{
  "d_model": 320,
  "n_head": 5,
  "norm_place": "pre",
  "rope_base": 10400.0,
  "rope_fraction": 0.5,
  "parallel_block": false,
  "init_std_qkv": 0.0273,
  "beta1": 0.9,
  "lr_head": 0.00445,
  "grad_clip": 0.5,
  "warmup_steps": 391
}
MLP neurons of a small language model. Each row is named by its layer, matrix (down: output weights) and neuron, and shows model dimensions 32-95. Each number is 50 + 12 x the weight over its row's rms, rounded and kept within 0 to 99.
A block is one neuron, or neurons of one layer that tend to fire together. Before each block is what it responds to, as a language model described it from the Wikipedia text at the highest values.

Closing delimiter after names. Closing " =" after a person's or species' name in article-title headings (= Lilian Barker =); also table cell " |" after names, and line breaks in results lists.
L4.down873:55 45 57 37 48 48 48 52 47 35 47 48 51 76 55 52 57 68 46 79 62 60 40 35 57 54 42 62 46 40 52 53 58 47 60 62 57 34 51 39 47 64 50 63 33 60 37 37 73 57 57 53 49 57 55 41 55 58 47 32 42 35 50 00
L4.down989:45 44 45 47 44 42 65 66 26 29 49 37 67 35 47 65 54 58 44 64 63 45 46 49 66 47 44 42 68 46 29 51 68 56 48 52 60 35 75 60 35 68 55 47 50 43 29 41 49 59 34 53 34 38 49 57 50 31 45 47 24 62 56 37
L4.down997:36 54 65 48 42 49 29 47 50 24 40 41 59 39 39 45 47 54 31 45 50 46 55 65 49 53 46 57 72 67 44 41 27 61 55 42 50 51 43 16 37 44 66 70 48 58 30 62 30 64 40 57 66 52 32 62 63 53 53 24 74 31 54 30
L4.down1825:56 74 44 35 60 43 36 64 35 58 41 56 35 45 43 62 53 59 60 30 81 32 64 53 51 51 52 43 38 39 54 45 58 41 47 37 57 58 50 52 35 71 51 59 34 54 30 44 61 63 54 75 44 58 54 52 61 35 27 31 38 70 37 54

Geographic scope modifiers. Words giving a place or geographic scope, mostly adjectives before a noun, such as international, US, UK, Italian, York, Oregon; also stray suffixes like -sh.
L7.down1672:51 47 40 53 47 41 45 40 46 39 53 46 55 45 54 41 65 48 55 56 49 71 66 26 61 77 40 56 42 42 36 49 51 76 48 54 51 52 54 46 43 40 51 52 54 58 50 51 53 61 42 54 67 57 40 69 60 42 57 52 79 59 58 67

Day numbers in dates. Numeral tokens giving the day of a month after a month name, as in "January 9", "May 10", "March 8"; also other small numbers and year prefixes like "18" in 1838.
L4.down302:61 64 72 58 48 62 44 63 52 54 54 52 46 61 51 72 42 53 58 61 65 61 49 40 48 27 61 37 51 33 71 51 52 17 59 47 39 56 65 62 61 49 46 48 50 35 50 42 62 68 44 29 52 56 63 35 50 50 62 51 47 61 38 53
L4.down1152:61 66 60 46 36 72 48 74 74 59 57 53 42 42 27 61 45 47 49 43 62 56 50 66 36 41 70 51 60 30 16 58 51 55 58 70 46 27 31 74 36 42 49 35 61 61 32 47 44 54 35 35 47 67 45 56 52 25 59 45 40 39 44 46
L4.down1646:38 50 46 45 43 45 51 59 43 50 51 37 60 48 59 66 60 64 68 77 61 73 54 70 47 61 59 50 65 19 57 44 58 35 45 27 32 36 43 74 64 36 38 48 38 46 47 53 72 46 32 26 29 62 62 50 57 49 71 50 47 53 41 43
L4.down1672:55 56 63 52 43 43 53 49 57 71 53 52 54 55 51 44 58 38 51 50 57 59 46 49 56 31 59 56 61 43 62 38 27 41 54 25 59 29 75 47 46 51 69 62 48 47 53 60 67 57 54 46 53 54 49 30 58 49 61 60 30 44 48 28

First after possessives. Fires on first (also second) right after a possessive, as in Leslie's first job, his first points, its first medal; weaker hits are scattered function words.
L7.down395:42 61 37 47 43 54 51 64 42 52 36 34 32 47 54 43 28 39 65 58 56 50 37 40 72 72 46 40 37 49 59 24 45 58 62 43 44 43 56 74 55 47 40 48 45 33 60 28 38 56 28 56 59 40 64 63 34 71 51 57 37 57 49 59

Name-completing head words. The last word of a multi-word name or modifier in noun phrases, like County, University, Road, Avenue, English, often before a hyphen or table bar.
L5.down10:63 12 53 52 64 53 45 51 54 59 55 45 39 48 70 53 60 51 62 53 55 61 83 50 34 61 61 64 49 29 64 48 30 19 53 23 44 48 55 30 45 67 36 44 67 45 22 59 56 61 65 43 44 76 54 47 31 42 75 48 86 60 73 44
L5.down165:54 61 59 60 58 50 39 59 58 52 42 28 38 54 45 50 50 57 51 50 44 38 56 47 63 50 38 48 42 56 53 36 60 69 84 58 63 49 48 41 50 68 45 42 42 74 34 56 41 43 74 46 57 43 59 51 37 62 54 55 62 44 73 72
L5.down219:41 58 54 55 40 79 42 54 40 36 52 44 40 64 52 56 57 52 58 49 51 47 48 51 48 75 67 56 50 69 42 68 47 50 47 46 38 41 56 39 46 34 54 52 60 56 31 30 32 52 54 44 36 55 39 64 57 55 42 47 55 42 47 43
L5.down344:68 42 41 52 54 41 48 57 66 41 56 51 35 48 53 52 40 47 68 62 45 39 63 37 67 65 43 38 56 43 46 45 49 79 47 61 49 80 46 53 46 59 35 37 58 56 53 57 21 39 58 63 60 19 28 49 34 50 61 68 37 64 60 69
L5.down654:53 32 67 51 29 53 56 41 54 54 40 71 77 59 61 58 60 34 63 63 42 50 40 28 44 58 59 57 51 65 41 47 64 53 52 67 32 44 38 50 43 63 62 48 63 57 29 45 35 52 28 40 42 54 27 40 44 50 68 41 48 66 32 58
L5.down677:74 37 37 62 35 47 43 76 62 58 40 50 37 41 58 51 63 48 47 49 57 46 41 48 58 53 61 46 54 31 53 37 52 65 31 82 71 65 42 54 49 42 52 68 54 66 47 59 35 51 51 39 60 33 60 43 69 27 43 35 52 55 48 46
L5.down700:42 39 63 31 40 57 77 70 42 39 51 78 56 42 44 41 47 61 55 67 46 48 27 30 29 49 41 58 63 49 59 55 34 43 54 63 25 67 49 56 36 70 45 32 34 64 65 60 38 51 45 47 64 56 52 54 41 53 52 53 68 31 37 48
L5.down811:42 34 44 57 26 61 44 52 45 63 53 52 39 64 41 51 53 33 72 58 53 68 36 66 49 52 65 55 39 37 42 51 47 29 57 67 46 42 55 59 66 69 58 40 39 43 36 48 57 53 45 34 30 67 56 60 43 52 61 53 48 69 30 48
L5.down1286:83 50 33 68 28 40 57 57 20 56 46 42 42 73 61 55 63 55 37 38 44 54 47 33 32 59 45 57 56 33 49 43 51 65 40 30 58 60 46 49 37 36 54 73 37 54 63 68 46 30 51 22 67 38 44 52 44 49 60 47 71 60 66 54
L5.down1359:44 73 68 65 47 55 62 60 46 36 66 51 37 45 67 36 67 54 51 49 37 56 69 56 46 62 62 25 46 41 58 46 36 45 58 51 56 43 53 52 48 37 32 49 41 39 38 64 66 69 59 60 32 31 68 47 60 44 35 45 69 42 61 18
L5.down1373:42 62 50 62 47 71 42 56 45 55 62 63 57 55 35 52 42 44 61 36 52 48 54 44 40 55 57 35 60 52 42 42 48 55 49 56 62 54 59 63 35 53 47 30 46 51 18 42 38 46 49 37 34 62 64 66 41 77 52 53 51 51 43 39
L5.down1484:68 63 54 69 47 39 47 49 64 50 30 43 42 49 49 53 47 38 53 50 64 50 41 47 49 58 28 55 73 61 60 56 49 67 46 44 38 57 35 35 46 34 51 63 58 77 26 41 47 84 32 50 58 49 46 37 51 32 64 65 68 60 49 37
L5.down1509:73 43 38 61 56 39 51 39 60 65 50 40 45 45 33 31 42 61 46 54 47 42 57 52 54 51 55 61 37 33 37 39 54 61 69 47 47 64 43 57 53 58 50 06 52 59 43 31 50 70 46 37 40 55 51 37 64 69 53 48 54 37 46 51
L5.down1625:79 35 59 44 55 55 56 32 51 42 61 46 74 53 46 36 36 27 41 35 40 51 47 60 52 49 63 71 54 69 62 54 67 61 49 48 61 54 69 51 42 73 47 55 52 36 43 59 48 55 73 63 55 41 36 38 38 31 57 55 32 48 44 63
L5.down1675:46 34 52 60 43 45 51 55 45 61 48 71 63 53 44 44 37 55 38 34 34 31 50 33 54 57 66 46 55 49 29 63 55 52 58 61 54 19 42 51 43 60 61 49 47 59 58 46 42 47 54 53 67 37 48 59 53 67 50 56 48 49 41 51
L5.down1795:71 46 79 53 76 60 64 43 61 46 48 41 59 37 62 50 62 55 61 46 64 53 27 32 68 37 45 48 65 62 50 42 59 45 66 73 46 37 64 57 41 61 69 50 34 69 45 54 62 49 58 34 51 38 66 52 58 60 44 26 63 56 17 76

Phrase-closing brackets, post-"to" words. Closing parentheses and quotation marks that end a long aside or quoted phrase, and words right after "to," such as work in "refused to work" or "shot to death."
L5.down85:50 41 66 54 66 36 59 45 46 41 57 49 26 68 37 58 46 44 44 33 59 23 48 60 52 69 69 51 60 70 74 46 58 61 50 59 47 50 44 61 38 37 56 38 40 37 34 45 64 29 64 52 29 52 65 51 46 62 48 41 61 59 64 49
L5.down130:38 48 30 57 57 63 67 46 43 67 58 67 35 50 78 35 50 64 47 36 58 71 39 49 43 55 70 45 52 46 61 61 53 36 41 50 48 51 64 35 32 37 49 35 51 46 46 45 39 50 54 53 53 34 20 41 43 54 56 63 49 53 42 41
L5.down150:50 46 47 43 47 32 50 47 33 42 40 52 41 34 41 62 35 22 34 53 67 51 35 38 71 51 44 41 81 53 39 37 52 56 32 49 33 57 48 52 48 53 52 43 44 49 48 44 42 57 52 51 53 33 66 57 40 48 33 45 74 58 49 65
L5.down166:70 52 39 64 46 42 38 44 64 64 55 49 43 39 48 56 73 57 67 47 56 49 31 50 52 53 63 57 71 46 53 51 60 24 82 41 54 57 48 44 66 28 42 40 54 54 45 20 69 34 60 45 72 51 47 56 48 53 51 64 41 46 52 59
L5.down653:46 66 51 59 57 49 50 51 61 43 66 62 23 67 48 64 65 55 44 47 65 36 39 44 49 39 54 33 56 39 49 59 53 49 69 36 61 29 64 25 64 59 27 42 37 51 43 56 50 43 66 59 51 42 46 53 38 66 42 51 41 50 63 70
L5.down754:41 36 50 58 50 73 41 58 56 41 48 39 44 55 37 41 46 42 53 40 58 57 60 68 45 53 39 57 45 74 49 62 40 49 69 61 41 75 53 62 40 59 57 49 52 74 39 46 55 52 41 48 57 46 59 56 49 38 52 47 15 56 58 56
L5.down793:50 51 44 48 57 60 49 38 43 60 36 69 11 47 61 58 58 42 53 70 37 48 65 52 57 61 45 45 55 41 28 60 63 45 51 61 58 49 46 57 62 42 48 66 53 59 49 44 60 39 71 71 49 48 51 62 58 58 50 41 57 36 50 54
L5.down856:68 52 43 53 34 36 64 53 53 47 44 35 57 77 53 58 49 43 37 30 53 45 61 61 26 52 59 37 47 38 44 53 52 36 37 27 47 42 53 40 35 75 38 47 51 38 70 61 52 43 53 51 46 48 47 62 59 33 46 37 80 58 38 66
L5.down990:53 57 53 36 54 33 57 45 54 61 60 58 42 60 45 21 60 41 46 53 62 49 37 63 58 32 46 82 52 30 36 59 51 40 44 46 65 49 63 71 45 61 56 52 58 43 35 67 48 54 40 41 35 52 42 73 64 44 38 37 55 64 44 67
L5.down1027:66 35 47 58 65 52 44 68 47 65 46 53 24 55 47 57 58 46 51 61 54 57 54 42 44 25 66 37 50 80 46 56 46 31 43 41 43 45 39 47 38 66 73 52 49 27 45 59 43 63 60 43 47 00 54 63 39 54 62 59 62 38 52 39
L5.down1229:47 56 44 56 59 47 48 57 56 47 50 41 39 53 55 58 54 35 52 63 32 69 24 63 60 43 52 59 21 72 50 42 40 69 63 36 62 37 39 44 51 41 58 68 60 46 47 64 44 42 57 56 54 53 52 42 27 44 58 44 50 71 78 68
L5.down1264:37 66 52 49 51 61 46 49 56 49 44 64 23 59 64 53 23 65 48 55 43 46 57 50 42 43 75 42 62 47 69 63 39 52 41 71 42 69 52 31 61 49 55 39 42 66 52 39 62 68 59 53 42 45 66 38 52 60 60 57 64 55 45 42
L5.down1363:62 50 43 33 26 48 35 42 44 37 41 43 53 55 35 61 48 45 45 47 32 70 43 31 41 59 41 57 45 52 45 66 66 70 52 38 40 34 73 45 39 40 21 58 36 39 27 46 36 67 56 51 72 42 40 48 69 63 40 50 39 47 60 38
L5.down1370:65 50 44 63 57 52 43 50 24 36 64 46 45 33 35 39 65 34 54 38 73 63 51 61 79 54 35 51 61 50 63 66 56 56 46 28 57 54 27 58 56 57 35 75 32 48 61 38 60 55 58 52 70 57 45 66 35 57 81 54 34 61 44 41
L5.down1560:45 60 63 37 53 46 36 35 55 72 56 40 51 52 70 55 59 53 29 46 67 36 42 54 11 57 51 51 50 35 51 59 49 53 53 41 31 53 37 27 54 37 69 53 76 49 51 49 40 46 53 31 60 62 70 52 42 60 51 41 53 23 67 45
L5.down1896:36 46 48 66 68 42 56 48 54 64 57 51 46 66 25 44 39 35 79 39 62 77 32 44 55 47 35 34 53 62 51 43 58 51 52 60 34 44 45 45 64 39 40 60 53 53 47 19 66 58 40 49 66 71 59 67 35 57 43 49 69 45 37 49

Nationality and religion adjectives. Demonym, ethnic or religious words used as modifiers before a noun, e.g. Japanese Grand Prix, Danish Superliga, Muslim conquest, Azerbaijani; occasionally other adjectives like rural or modern.
L4.down301:70 43 45 54 39 44 28 59 38 44 29 30 43 40 40 45 54 59 32 35 53 35 66 43 47 55 40 44 53 50 34 56 52 57 26 54 46 49 50 51 48 65 70 52 67 64 45 63 42 55 43 42 79 42 37 48 71 74 30 65 67 72 46 55
L4.down596:44 42 38 51 45 43 33 35 62 41 77 59 52 52 44 51 50 32 44 51 41 41 48 46 46 56 42 57 59 43 47 31 52 62 49 29 64 58 46 25 53 45 39 42 50 57 61 30 42 40 59 45 55 54 58 34 40 38 50 55 38 21 48 47
L4.down914:59 57 61 59 59 42 53 51 48 48 39 53 35 35 52 39 69 53 40 45 59 49 58 41 51 60 48 59 69 74 59 54 51 74 50 33 61 65 45 54 56 37 47 44 56 67 49 43 22 45 48 43 69 67 55 44 34 34 47 59 47 22 50 30
L4.down1420:43 47 47 68 53 31 39 77 47 64 37 42 31 37 36 45 61 50 66 55 46 61 60 51 35 55 45 54 53 45 56 49 40 73 49 43 44 30 57 56 38 62 34 47 42 61 31 51 34 44 53 40 64 83 44 40 56 62 27 65 71 49 55 40

Title heading closer. The closing = after an article title line like "= Wharton J. Green =", also section headings "== Provisions ==", plus scattered word pieces after a/an.
L5.down11:45 51 49 45 49 19 64 46 49 61 55 42 40 75 25 55 65 32 47 49 61 54 48 43 61 47 36 67 40 25 50 57 44 45 46 21 43 30 52 71 55 62 50 57 49 48 32 45 35 52 57 44 55 63 67 53 57 41 50 63 60 32 51 44
L5.down65:57 53 51 49 23 51 55 55 45 56 67 55 58 38 57 52 52 18 55 43 46 31 58 57 73 42 44 62 45 59 61 58 52 50 28 60 21 42 53 34 51 58 39 55 52 37 46 46 52 51 47 35 62 28 45 57 62 46 46 56 30 61 59 51
L5.down127:62 58 57 56 46 73 47 51 44 31 47 53 58 74 52 73 67 52 52 66 55 53 62 40 49 54 38 62 51 24 55 46 50 49 47 40 72 87 36 46 60 47 42 49 31 67 13 48 45 37 52 49 44 45 66 48 71 67 38 66 34 44 34 39
L5.down133:72 72 45 59 45 36 45 25 54 39 65 50 36 54 38 64 35 39 42 52 60 22 67 53 66 31 65 56 45 73 40 43 68 51 52 56 48 82 55 48 67 53 52 78 63 41 67 46 59 52 40 49 62 29 66 45 35 61 48 62 39 49 37 51
L5.down146:48 38 50 41 47 69 31 55 37 46 46 47 32 71 43 47 40 61 54 45 53 45 55 39 63 32 38 40 20 33 59 44 43 37 60 45 45 30 58 52 61 59 39 38 29 51 48 60 38 48 44 58 60 45 60 55 53 51 59 58 46 51 52 53
L5.down283:36 36 53 59 53 61 43 33 57 52 49 51 59 32 43 44 57 50 38 34 47 46 57 38 54 55 59 27 57 58 59 45 57 64 53 53 46 46 53 39 42 66 13 55 61 51 50 70 65 38 48 55 54 31 46 65 46 43 66 79 58 45 55 54
L5.down523:61 59 42 60 34 54 55 51 63 54 33 51 66 56 47 55 58 59 71 66 51 59 58 57 63 55 55 55 55 46 51 59 34 40 57 68 55 39 46 38 36 51 46 61 42 56 27 44 40 64 56 54 43 57 59 55 43 56 51 51 44 41 55 35
L5.down544:72 53 36 59 21 41 57 73 34 44 65 58 56 51 37 53 63 32 65 50 62 43 31 37 58 47 64 51 52 40 41 57 56 41 17 45 28 35 61 49 53 40 57 35 58 55 50 26 63 47 47 58 52 53 56 30 68 51 47 74 35 47 63 28
L5.down626:37 55 26 52 53 67 52 51 45 58 54 39 63 48 38 50 48 64 65 40 40 66 56 55 34 56 38 47 56 42 73 70 42 68 70 72 60 66 49 57 52 39 20 59 33 39 32 48 53 47 74 42 50 44 66 58 74 58 60 41 43 24 54 25
L5.down629:63 43 50 47 43 17 45 50 51 49 24 44 60 43 40 34 53 85 58 58 29 50 66 44 39 43 66 41 44 66 30 69 37 51 60 38 38 34 46 63 64 44 35 59 48 67 30 61 52 59 62 62 62 47 56 51 28 49 53 49 44 30 57 41
L5.down648:26 43 56 54 55 65 56 49 53 64 46 39 68 59 28 48 62 64 60 33 57 54 57 52 55 51 52 42 41 39 55 46 43 48 60 41 30 50 24 54 48 19 32 36 54 70 49 46 64 62 57 52 40 37 61 71 46 35 47 39 63 32 60 49
L5.down1505:69 38 62 44 54 53 43 43 36 53 48 53 40 85 38 51 56 75 37 61 55 52 50 51 42 41 65 50 56 40 42 49 52 58 56 54 56 37 39 41 35 55 66 47 54 58 59 41 58 49 48 54 46 63 60 54 47 58 57 33 52 21 44 47
L5.down1510:55 39 55 49 51 35 37 80 44 62 29 38 55 47 40 43 75 54 60 36 46 61 43 41 59 22 57 43 52 45 67 49 26 31 52 79 49 48 50 46 49 66 63 58 53 44 56 40 76 51 67 34 63 77 61 51 52 51 63 40 51 61 48 53
L5.down1774:64 38 36 40 48 54 61 50 52 40 27 42 73 54 31 43 46 67 60 59 36 60 65 49 55 53 46 56 31 48 71 48 43 30 68 61 27 70 54 58 48 27 35 44 38 54 49 73 44 43 56 32 49 66 77 38 52 65 57 35 63 35 61 37
L5.down1877:67 32 44 58 59 59 40 48 44 45 55 56 58 48 43 42 34 44 44 47 43 57 63 62 52 56 38 62 51 50 57 50 57 54 51 55 42 58 60 49 61 38 64 66 38 63 61 51 53 54 28 54 57 38 60 45 55 61 60 68 55 54 66 42
L5.down1893:52 49 40 53 49 75 48 49 48 56 71 54 58 32 35 49 34 45 39 52 60 18 49 69 58 33 55 55 47 66 75 51 66 70 34 49 58 58 43 41 51 65 39 29 56 44 61 58 65 44 32 72 48 55 57 75 46 56 52 52 63 30 73 63

Closing parenthesis after glosses. Closing brackets ending a parenthetical of native-script names, translations or details, as in name lists like Suzuki (鈴木 大輔), Japanese…; weaker on colons, dashes and "and" ending a list item.
L4.down692:50 49 70 54 58 42 49 57 60 69 43 60 50 35 60 59 36 57 51 63 55 49 49 62 51 36 65 37 43 51 50 49 25 59 68 60 54 59 58 25 69 43 53 58 59 56 66 63 43 38 51 55 45 56 39 57 54 83 49 40 45 45 48 26
L4.down930:52 60 67 77 23 57 34 36 57 48 65 60 44 53 57 50 68 43 74 50 41 49 32 52 48 65 46 46 56 52 66 56 50 56 53 53 41 39 71 57 47 50 57 54 38 43 45 38 56 57 39 38 39 63 42 72 49 58 47 54 52 42 41 38
L4.down1388:37 26 50 40 49 52 38 40 39 52 42 62 50 53 58 51 41 38 52 56 27 61 63 48 54 68 63 52 49 47 46 55 47 53 49 46 45 44 64 28 70 48 47 65 49 44 61 46 46 34 45 52 50 77 51 64 55 51 31 59 51 65 56 11
L4.down1733:37 64 44 50 45 58 59 58 64 48 43 51 53 33 48 26 62 50 63 36 40 52 50 44 35 42 55 42 77 49 42 49 47 55 53 38 63 36 51 57 37 45 28 30 54 44 49 35 64 60 41 35 55 54 62 53 49 59 50 52 58 58 59 16

Title heading closers. Mainly the closing = of a Wikipedia person-article title line (= Keith Walwyn =) right after a preceding infobox; weaker on table header abbreviations (GD, SO, GK) and verbs like set, died.
L7.down121:44 45 41 37 20 43 63 58 44 42 44 55 43 52 42 54 55 55 44 57 45 50 60 25 44 43 52 39 46 64 39 53 53 54 22 44 52 50 70 48 54 46 49 42 66 25 36 31 52 61 46 45 45 44 34 56 51 35 51 52 29 42 46 15

Closing parentheses and quotes. Closing parentheses and closing quotation marks that end a long parenthetical or quoted phrase, e.g. the Tombigbee River), Madaket Millie"; rarely into or before after a noun.
L7.down1589:50 55 67 43 70 34 55 78 56 60 46 56 32 45 46 57 46 60 48 60 73 54 50 62 55 32 36 34 50 33 47 61 53 39 36 36 42 63 49 47 37 58 40 59 60 53 50 40 32 33 66 61 61 43 45 68 57 49 53 43 59 46 48 49

Possessed noun after possessive. The word right after a possessive (his, her, their, its, 's), usually an ordinal or number in biographies, e.g. his first, Dan's second, their 3.
L5.down8:37 43 52 58 52 50 55 33 51 38 57 48 56 50 46 25 61 48 49 28 60 40 51 25 70 53 54 35 36 61 60 53 51 63 49 61 51 54 62 74 35 66 40 44 44 44 45 54 33 53 24 50 63 57 33 65 54 48 43 32 29 52 58 36
L5.down13:41 75 46 29 50 61 57 22 52 61 67 39 52 56 72 54 45 29 48 60 62 34 48 49 70 39 33 63 64 44 29 55 48 66 58 57 70 67 42 44 45 69 48 53 44 36 63 58 59 64 68 51 34 36 52 38 58 43 47 43 41 51 53 44
L5.down63:42 68 54 70 50 56 52 64 59 51 46 75 52 69 71 60 35 61 65 42 19 46 37 57 69 40 52 77 53 52 61 42 50 60 43 49 57 27 68 36 60 83 44 67 56 62 49 53 51 40 61 44 38 60 49 52 59 76 37 47 37 47 35 47
L5.down273:50 48 45 49 53 45 45 43 45 50 58 52 35 38 50 35 31 38 46 60 57 46 62 66 50 57 68 54 54 36 53 55 53 56 41 40 50 55 65 56 57 38 54 62 56 54 57 47 27 18 49 34 31 53 43 36 58 48 48 59 49 56 45 31
L5.down345:52 58 36 46 48 52 32 49 56 47 55 62 46 70 66 47 41 61 32 50 51 43 58 50 42 35 64 47 29 64 26 48 42 55 50 42 57 49 55 41 68 43 19 52 57 51 49 35 46 53 47 52 79 42 56 68 60 37 42 30 52 52 43 44
L5.down357:35 69 54 51 58 43 72 58 63 61 58 30 48 54 49 39 25 60 46 41 49 26 59 55 56 43 27 63 54 52 58 65 41 58 37 48 70 56 41 47 59 57 44 36 50 57 69 51 42 46 67 45 46 55 33 38 41 71 48 54 47 31 56 50
L5.down364:37 45 50 46 45 50 67 60 75 52 45 55 39 49 29 39 62 52 71 61 29 55 60 27 36 47 62 74 70 40 40 42 63 37 58 47 66 57 59 41 54 33 35 47 44 44 10 56 58 59 47 54 50 53 60 75 73 36 54 49 63 48 58 38
L5.down375:44 65 52 36 45 41 61 46 43 61 59 45 45 40 61 60 56 69 55 42 54 43 54 44 57 61 57 45 54 64 43 42 32 49 60 65 58 48 49 33 47 40 26 45 33 51 43 71 55 76 42 50 50 62 40 44 24 63 62 34 41 49 47 63
L5.down592:49 40 39 45 39 40 75 27 43 36 37 54 67 59 68 55 55 44 48 40 43 52 41 53 49 51 55 47 62 56 45 42 64 57 53 43 60 61 34 46 35 37 52 60 23 44 41 63 63 54 38 36 52 47 44 42 44 49 35 63 41 68 41 26
L5.down751:49 43 49 37 47 42 39 55 38 45 48 22 74 73 41 67 33 42 59 70 61 56 47 46 60 33 55 69 63 33 54 48 70 67 59 36 60 44 28 43 83 61 45 44 43 46 50 48 63 47 35 33 49 69 51 37 38 46 43 38 50 56 53 41
L5.down1224:30 47 76 58 31 57 57 62 34 52 47 66 68 60 34 32 64 26 58 71 43 53 33 53 46 49 52 65 50 60 48 42 42 73 57 54 28 55 40 63 40 56 34 59 57 31 54 66 68 50 50 53 57 47 67 32 36 45 65 66 53 38 71 34
L5.down1228:52 55 34 45 20 36 51 48 59 65 71 60 50 61 31 57 43 53 41 44 60 51 19 65 35 48 47 47 62 55 38 44 43 56 40 39 29 61 33 46 52 35 33 55 48 59 55 42 46 47 52 51 56 70 62 43 45 49 53 40 62 61 48 36
L5.down1324:74 21 47 35 58 28 64 57 69 56 53 48 56 59 63 44 43 64 38 50 61 56 38 65 60 43 68 81 59 58 48 54 42 51 56 57 45 35 39 45 50 36 52 48 47 44 64 57 61 45 47 66 44 21 57 57 45 46 41 53 44 35 47 46
L5.down1405:41 54 58 61 48 47 61 59 59 48 55 49 51 37 54 48 28 68 40 61 30 46 53 34 58 49 43 51 41 45 64 47 42 39 47 41 56 75 51 37 85 29 62 43 45 48 18 55 51 62 42 57 64 19 60 40 45 59 57 40 37 69 44 43
L5.down1528:48 48 60 50 69 53 44 47 61 50 49 41 42 42 64 63 56 47 64 58 55 48 39 51 56 43 63 60 59 26 49 69 78 39 48 39 61 44 52 66 46 38 58 64 43 34 56 47 67 44 25 55 44 60 37 40 65 36 47 44 36 45 39 64
L5.down1614:64 30 51 37 43 50 38 62 62 53 46 36 41 59 50 57 74 35 36 39 56 68 43 56 41 27 72 69 39 29 56 59 46 45 68 60 50 47 52 84 63 52 38 37 53 40 71 64 35 52 35 62 40 62 38 48 35 45 50 52 50 33 51 44